From a checkpoint of a small transformer trained on Wikipedia.
Size: 9 layers, width 384, 6 heads of 64, MLP 1536 GeGLU, vocabulary 8192, 24.4M parameters.
Architecture: RMSNorm before each block, rotary positions, no biases in attention or MLP, tied embeddings.
Training: a variant of Muon for these matrices, 458M tokens, 7642 steps.
MLP neurons of a small language model. Each row is named by its layer, matrix (gate and up: input weights) and neuron, and shows model dimensions 256-319. Each number is 50 + 15 x the weight over its row's rms, rounded and kept within 0 to 99. A neuron's up and down rows have the sign that makes its largest values positive.
Before each neuron's rows, "fires after" lists the tokens most often just before its 100 highest values on Wikipedia text that the model never trained on; "fires on" lists the tokens most often at its 100 highest values on Wikipedia text that the model never trained on.

fires after: " |", "1", "0", " ", "9", "–"
fires on: "9", "1", " ", "0", "2", "7"
L6.gate1215:58 51 23 51 62 44 70 57 44 39 80 15 57 51 40 49 42 22 59 58 37 48 11 21 50 45 57 59 41 50 66 27 51 48 58 39 40 34 44 65 40 68 56 63 53 40 35 40 67 73 30 45 32 22 59 47 68 73 52 58 44 17 49 42
L6.up1215:64 28 40 50 36 25 77 55 52 26 70 62 55 30 36 65 44 48 37 70 36 38 40 27 55 42 44 64 57 26 57 42 39 55 57 39 31 51 52 55 39 61 50 63 74 45 21 61 50 70 36 67 42 29 41 64 55 47 47 67 51 51 48 64

fires after: " ", "2", "1", ",", " the", " In"
fires on: "2", " ", "0", "9", "1"
L5.gate428:49 85 53 58 40 53 49 60 65 80 65 70 39 25 43 26 59 69 50 47 63 59 73 75 61 69 55 50 66 35 64 51 58 49 39 51 59 11 57 42 57 36 47 45 53 52 57 33 50 14 26 54 45 46 47 42 77 60 37 47 56 32 55 53
L5.up428:42 48 82 67 28 33 91 54 51 45 37 41 44 26 55 67 56 50 37 57 47 49 51 53 50 62 59 67 32 57 60 40 54 54 56 25 44 62 61 15 53 30 69 37 40 55 37 33 43 34 26 64 72 65 51 26 67 56 42 55 53 43 87 47

fires after: " ", "1", "–", "SC"
fires on: "1", "9", " "
L6.gate1451:36 62 45 47 36 51 85 59 42 40 32 82 52 64 26 58 56 31 54 46 43 45 03 00 44 53 50 60 61 63 74 57 70 56 57 28 38 52 56 67 50 41 49 49 45 65 28 55 52 54 56 30 32 73 32 51 22 89 46 49 54 39 38 56
L6.up1451:44 66 48 31 53 39 86 71 32 32 32 74 59 50 31 70 46 42 39 43 53 47 33 19 41 31 54 46 56 48 59 48 69 65 43 40 31 46 61 94 58 59 41 43 47 69 54 89 44 69 72 63 46 70 29 76 20 45 73 73 61 50 66 65

fires after: "==", "===", " ==", " ==="
fires on: "\n"
L5.gate268:42 50 18 47 52 72 59 54 75 67 69 52 45 40 62 42 25 52 56 36 77 56 30 53 43 72 23 22 46 51 21 53 49 69 56 28 77 65 35 66 54 37 36 78 42 49 65 31 51 50 14 46 83 71 52 54 42 70 47 68 45 41 46 50
L5.up268:51 49 30 67 40 24 41 28 60 59 76 22 57 65 61 53 39 51 57 47 69 43 48 54 26 70 44 09 51 44 44 55 69 40 70 30 52 46 61 68 19 38 45 49 30 53 57 48 48 43 52 52 67 48 51 34 43 66 55 40 60 47 36 43

fires after: "\n", "==", "==="
fires on: "\n"
L5.gate596:55 29 28 68 31 30 71 31 99 42 56 33 59 54 36 49 45 50 51 63 47 51 62 71 22 68 70 25 57 66 35 50 63 41 59 24 54 66 56 60 75 52 26 52 31 62 50 38 47 24 27 56 76 41 50 50 21 51 37 72 58 67 51 33
L5.up596:60 24 25 55 37 33 45 24 38 20 23 32 65 64 34 72 46 62 49 76 49 24 44 72 29 46 55 40 68 40 37 55 48 54 60 37 25 35 50 52 60 16 33 12 44 54 30 44 57 45 36 39 74 26 52 36 45 59 21 72 46 59 54 54

fires after: "1", "2", "7", "3", "4", "5"
fires on: "0", "2", "1", "9", "3", "4"
L6.gate418:25 54 55 46 55 43 43 38 31 47 50 41 85 25 63 82 96 41 47 36 39 48 41 53 51 56 43 62 46 44 57 46 29 43 57 61 52 40 71 42 49 57 60 42 49 58 31 32 23 32 56 23 46 57 53 28 34 78 59 65 62 41 41 48
L6.up418:65 35 79 58 66 40 35 46 45 53 42 39 68 36 70 39 52 38 35 27 49 42 70 68 37 27 59 51 45 50 64 62 62 56 60 46 80 31 41 65 22 56 57 34 75 55 34 46 70 49 47 37 58 51 71 53 36 51 57 58 66 51 37 35

fires after: "3", "5", "7", "8", "9", "4"
fires on: "3", "7", "2", "4", "1", "0"
L5.gate124:35 39 36 59 73 34 40 59 49 60 42 34 41 81 73 62 34 59 62 34 38 72 57 46 38 65 50 50 45 41 86 59 35 62 59 50 57 23 52 52 43 64 70 43 37 46 25 47 25 50 49 46 46 52 62 69 39 72 45 47 68 54 45 53
L5.up124:66 45 54 54 53 38 55 49 32 39 45 67 73 61 73 50 56 59 43 54 44 58 73 56 23 58 40 33 30 43 76 48 44 82 87 36 64 00 36 79 47 63 43 57 53 42 24 44 69 55 54 46 70 45 42 10 66 72 73 45 47 49 48 58

fires after: " ", "1", "$", " $"
fires on: "2", "3", "4", "8", "7"
L5.gate327:43 58 58 54 34 46 51 19 48 35 68 57 38 48 56 47 48 38 50 57 66 25 32 49 18 34 54 74 50 48 61 70 43 69 72 62 61 59 40 42 51 43 74 52 58 55 75 51 34 95 12 58 34 56 65 45 41 66 35 70 60 54 76 49
L5.up327:53 46 71 64 48 68 82 43 50 45 45 42 53 07 37 13 89 60 75 59 42 31 28 56 25 48 47 74 60 61 61 56 29 61 52 53 36 32 42 55 53 50 72 33 60 53 59 48 66 54 56 51 52 35 63 54 29 47 31 74 54 65 59 56

fires after: "0", "1", "9", "–"
fires on: "0", "1", "9", "5", "2", "7"
L6.gate1517:38 64 27 39 67 14 67 87 45 32 40 46 66 53 51 58 25 34 48 62 57 39 62 36 19 72 52 31 39 31 66 23 51 62 85 73 77 29 54 78 42 61 44 44 47 76 68 54 52 73 43 35 51 27 62 51 72 50 43 64 41 45 40 66
L6.up1517:59 43 59 48 62 78 41 60 56 47 51 47 70 28 47 54 37 47 62 31 74 53 37 08 47 64 46 61 40 58 48 54 41 35 53 49 14 21 33 33 52 60 41 47 50 48 53 50 43 63 50 45 84 55 41 48 50 22 58 63 51 41 24 55

fires after: " |", "1", " ", "3"
fires on: " ", "9", "–", "1"
L6.gate950:21 44 67 37 45 66 54 60 57 40 51 53 58 68 62 58 58 35 81 47 40 31 53 32 46 79 17 33 48 46 15 60 44 57 53 38 62 34 33 62 59 52 25 71 55 36 57 93 33 60 65 47 27 42 45 65 37 33 59 50 73 62 60 63
L6.up950:24 75 30 85 34 47 78 65 61 61 39 42 61 32 36 35 41 44 47 56 61 38 41 20 58 44 44 60 50 41 65 64 44 45 40 23 52 41 36 56 51 30 62 53 23 55 52 60 60 39 22 55 35 44 48 25 34 44 62 61 50 55 40 56

fires after: "2", "3", "4", "1", "9", "\n"
fires on: "9", "4", "5", "3", "8", "1"
L6.gate1214:59 26 35 66 75 27 53 29 79 56 29 38 75 62 73 58 62 39 46 45 61 58 48 64 58 64 40 67 39 37 18 55 73 54 36 48 57 32 59 69 34 59 63 28 74 40 35 74 59 41 28 51 42 24 66 46 39 49 51 35 57 54 41 40
L6.up1214:33 36 40 61 49 32 73 40 47 52 71 42 74 62 55 47 53 30 00 27 33 58 67 49 66 70 76 44 50 41 15 64 32 44 35 53 41 49 60 28 34 58 45 67 61 57 47 51 58 62 35 35 50 56 53 69 48 46 28 68 56 42 58 49

fires after: " |", ";"
fires on: " ", " ("
L6.gate1060:30 72 59 41 41 37 63 68 55 50 42 41 60 46 33 44 72 58 42 55 63 56 64 28 76 51 76 28 32 10 55 48 58 50 51 47 75 65 76 57 39 53 66 65 40 50 67 56 48 69 49 46 30 47 50 23 62 46 44 42 75 56 76 71
L6.up1060:41 59 63 37 18 49 48 60 60 82 56 45 50 49 43 42 30 72 44 33 60 55 54 38 45 49 40 65 28 41 80 50 48 34 32 53 51 56 68 59 83 55 51 62 39 41 56 46 63 59 60 68 22 51 41 51 43 35 66 55 38 49 40 80

fires after: " ", " |", "1", "2"
fires on: " ", "2", "6", "7", "5"
L6.gate46:44 35 77 51 31 40 57 19 70 55 31 59 19 54 61 41 48 29 34 39 43 62 51 22 65 72 60 34 56 61 68 77 73 37 47 65 36 43 74 51 37 64 60 48 60 79 46 65 52 72 48 49 46 48 50 41 58 52 78 49 51 60 70 44
L6.up46:43 27 50 58 65 47 38 55 51 57 58 41 36 51 48 63 33 49 57 25 34 17 58 37 29 69 51 30 56 48 83 32 49 34 49 58 18 35 18 57 66 49 28 61 55 57 67 53 31 69 29 68 32 19 41 56 52 53 26 74 56 72 41 62

fires after: " |", ";"
fires on: " —", " Won", " –", " Nominated", " +"
L6.gate625:39 62 46 63 59 40 46 73 57 28 39 66 37 29 54 51 49 33 40 61 35 72 56 56 39 37 73 50 32 32 50 46 70 53 59 54 26 44 53 25 30 54 82 62 28 38 23 73 64 61 21 39 31 47 47 74 67 42 44 44 32 37 53 56
L6.up625:30 40 55 33 33 45 49 47 50 73 35 67 48 51 22 31 42 50 57 48 70 54 49 41 42 59 57 48 37 44 33 61 76 30 35 49 44 70 47 47 45 32 24 42 55 65 88 64 73 21 38 57 73 75 72 67 48 23 28 32 20 49 66 79

fires after: " |", " ", ";", "1"
fires on: "\n", " ", "–", " Ref", " ISBN"
L5.gate1258:72 63 45 47 38 23 46 40 82 66 68 55 35 26 45 64 50 58 39 60 53 31 28 73 47 71 46 35 44 54 45 60 74 29 70 38 60 29 62 64 68 92 44 33 29 56 63 52 55 47 50 42 55 34 35 40 38 38 35 66 45 48 35 38
L5.up1258:47 41 49 58 60 59 79 51 99 44 77 28 51 39 45 55 48 60 49 49 44 50 30 53 44 48 64 65 53 59 48 37 53 55 49 32 61 43 57 52 48 69 40 50 52 57 41 39 46 54 44 66 67 81 38 37 40 64 39 59 47 68 40 70

fires after: " |", " ", "–", "4"
fires on: "\n", "4", "2", ".", "1"
L5.gate40:44 65 30 49 37 44 69 56 51 53 56 42 47 36 42 41 49 60 37 25 51 39 57 61 42 48 46 42 33 62 43 53 46 73 50 47 79 37 81 40 55 63 29 65 49 64 37 32 38 47 53 76 71 73 49 59 58 51 35 82 62 55 39 99
L5.up40:58 44 18 43 55 37 61 59 87 57 72 42 41 37 45 57 37 72 60 71 43 37 44 59 28 43 48 41 49 53 52 53 48 70 52 62 42 30 66 52 56 99 23 62 42 58 43 38 45 42 83 31 70 50 51 37 59 65 42 67 48 57 49 75

fires after: " |", " ", "1", ";", "–", "0"
fires on: "\n", " ", "1", "–", "0", ";"
L5.gate1123:52 74 35 39 54 53 71 63 94 51 69 41 63 78 35 59 60 27 87 57 42 29 35 51 63 41 52 37 55 55 38 42 55 64 67 21 43 46 50 60 59 51 55 57 30 61 70 47 32 60 53 65 49 51 35 54 48 74 37 53 41 64 35 49
L5.up1123:42 56 25 58 51 50 60 82 54 58 60 36 44 58 32 59 57 59 47 63 49 37 58 53 62 29 29 35 39 67 56 16 35 81 35 35 63 15 75 56 47 76 69 66 84 61 57 71 56 51 54 70 62 50 57 58 34 37 74 46 61 65 62 69

fires after: "0", "5", " of", "9", "7"
fires on: "0", "4", " (", "3", "5"
L6.gate330:37 57 43 36 47 52 63 43 98 35 54 27 45 38 68 31 56 38 58 57 40 28 56 35 15 52 30 52 49 42 43 69 56 62 29 81 43 12 54 56 20 60 31 44 34 79 33 36 37 51 36 40 80 82 80 53 49 37 38 47 64 51 49 77
L6.up330:70 38 54 63 42 53 54 49 35 65 40 50 31 54 67 48 54 51 49 68 56 55 60 45 55 62 43 58 43 60 56 50 49 64 71 52 54 15 46 46 43 36 49 67 22 76 41 22 35 48 24 35 54 53 14 56 48 35 41 32 51 41 47 75

fires after: " |", " ", "\n", "0"
fires on: "\n", " |", " ", "|", "0"
L5.gate347:58 42 49 49 37 57 47 45 37 81 47 59 49 46 57 45 58 38 48 76 71 31 56 50 33 72 53 38 66 51 40 36 65 43 69 40 56 51 47 48 48 49 23 38 39 65 31 60 26 35 27 66 46 59 33 41 30 73 70 46 41 59 27 43
L5.up347:46 69 45 65 75 61 63 74 68 46 54 44 35 47 27 66 36 60 81 28 50 75 49 65 25 43 63 29 60 62 41 55 62 51 32 52 70 73 61 54 30 37 49 40 28 47 44 47 50 60 32 59 57 58 61 54 62 45 57 56 38 41 51 49